{
  "n_layer": 15,
  "d_model": 160,
  "n_head": 4,
  "n_kv_head": 4,
  "head_dim": 32,
  "d_mlp": 640,
  "vocab_size": 14451,
  "activation": "gelu",
  "norm": "layernorm",
  "norm_place": "pre",
  "norm_eps": 1e-05,
  "positions": "alibi",
  "qk_norm": false,
  "attn_scale": 0.177,
  "bias": "all",
  "tie_embeddings": true,
  "parallel_block": false,
  "init": "normal",
  "init_std_qkv": 0.0395,
  "init_std_o": 0.00722,
  "init_std_up": 0.0395,
  "init_std_down": 0.00722,
  "optimizer": "adamw",
  "lr": 0.00185,
  "lr_mult_o": 1.19,
  "beta1": 0.9,
  "beta2": 0.99,
  "lr_head": 0.00732,
  "grad_clip": 2.0,
  "warmup_steps": 570,
  "schedule": "wsd",
  "decay_fraction": 1.0,
  "decay_shape": "cos",
  "final_lr_fraction": 0.05,
  "batch_tokens": 16384,
  "seq_len": 256,
  "doc_mask": true,
  "train_tokens": 173800000,
  "steps": 10608,
  "dataset": "wikipedia_en"
}
MLP neurons of a small language model. Each row is named by its layer, matrix (down: output weights) and neuron, and shows model dimensions 32-159. Each number is 500 + 25 x the weight over its row's rms, rounded and kept within 0 to 999. Numbers have three digits each.
After each neuron's rows, "raises" lists the tokens whose logits its output raises most directly, leaving later layers aside.

L4.down279:447491502461480516482532490531506471495532519510526501514495524537497521515466520522493510452465492453539470533556522512485486489488523446482476513468469513442498499514500528509477517501493467506518496478527486503534461498462495455492532524502523519491493479499484528509497466508511452508489493460541534483495539491500534510497464503530498474514486547508547541459510486510489482543503
raises: "ientific", "ma mater", "- Born:", "inguished", "lahoma"

L2.down400:477514502566463494499520475493467475487483473499537519514500488503507511524496527501499517543511460512452510482539475506487499493541495468474465520506457470486512493477480460494469482495515440499487525496518461484492518526504530495506517504490486473479488460537534525509520480507490513471476489514539494489506524541495470507506491546504514527497536500500431527546466466430498545547529
raises: "\" | ", "/km^{", "⁄", "\" (", "s, "

L10.down584:504504511547488480534505525511514490478480464524490513465540533466513493511484467532542453500477481483505530496526549501525470497474500455482495521527485475512518489491460493501530523492469461468515504496515495510458522505488520556514512528484490465565532530547501495495497480488471505495515515509544475462524501462503456529532531480512502474537471488511543499504455490468500484500466
raises: "ism", "ism.", "ism and", "ist", "iz"

L2.down638:459495547523436509491491510513493508492492498534494479507508526498501503528470512478536492503449507453496495532506482519524474439532508514509496476482529466485485532509478503487477514480501469477517526544540536468490517530510509470501519482471512540487506502480513486467459498482479549521503514523524508474483477530471600540528482511502483468521512555539505542494483497476497557482510
raises: ".", " and", "–", "-", ","

L4.down265:506448498506535533536494522496504490509512500513497498511501528472474497496489491467450445496544474487477451503513520498491490514509443485489490533559529494515532490486493490474504481472485494487537520458506477474472501516410493501496476530469532526494465502516543545511505471502499489492469536519504526520575513497507461527489477510477537496489536493522469554503514515517518495500516
raises: "erbai", "erbaijan", ") ===", "zbek", "on |  |"

L8.down441:507487482495485467481511444528488474499503499504510497501520525510478518543461549515529522518478473485507522531424502529523466554565496502511461494473514506498451495471488494489519501482484482522468539523500533514483493526528475490464506454471486444480505540512530498516528508497503486482467491502462539509432496446509537495515532501517516520475498467513507484479490512492504509502520
raises: "ve", "ly ", "ly.", "ly", "==Geography=="

L10.down558:500522493520476471558547483531519528507507504475480476480478526460522485466534507458510497507508536529532528527523513496503509520561509453488471507522470476442465495503550488512536471479526491528512469479523507542513437497506454501492521526488523458448496478500490510469491541512495510514515465449527516507463527497487449501481499474482519522508501486508488505493522493534495487487521
raises: "age ", "aint", "iano", "adu", "://"

L6.down514:493499509495540506514494531556505525453507470476526524483521494481495518493487525511506505517511528496475519509511485501454495489464514521514475461516492494489504502559487518482523494456466531504494492490497473518477467485520504546492484500494523452539463488475510530500461446454509476494523509495509474509497517482549406470530495511438549479513505522521481483517500512515542461541478
raises: "etroit", "Professional ratings", "- Running time: ", "- Born:", "aware"

L2.down450:490526503514491509494517520524523503514469503533508492511484501503536546513461504543474454514539512506474500467452475496508483466506520498525495544467486500482512559500522496484522534530533521490499484507525518553479532514527533531502496432538503531455497517505494495523502503490492504521474488459503462515495537486485507520490499512500507452452502514496481499501507556533509515509485
raises: "ing that", " example", "ings.", "ings", "ing of the"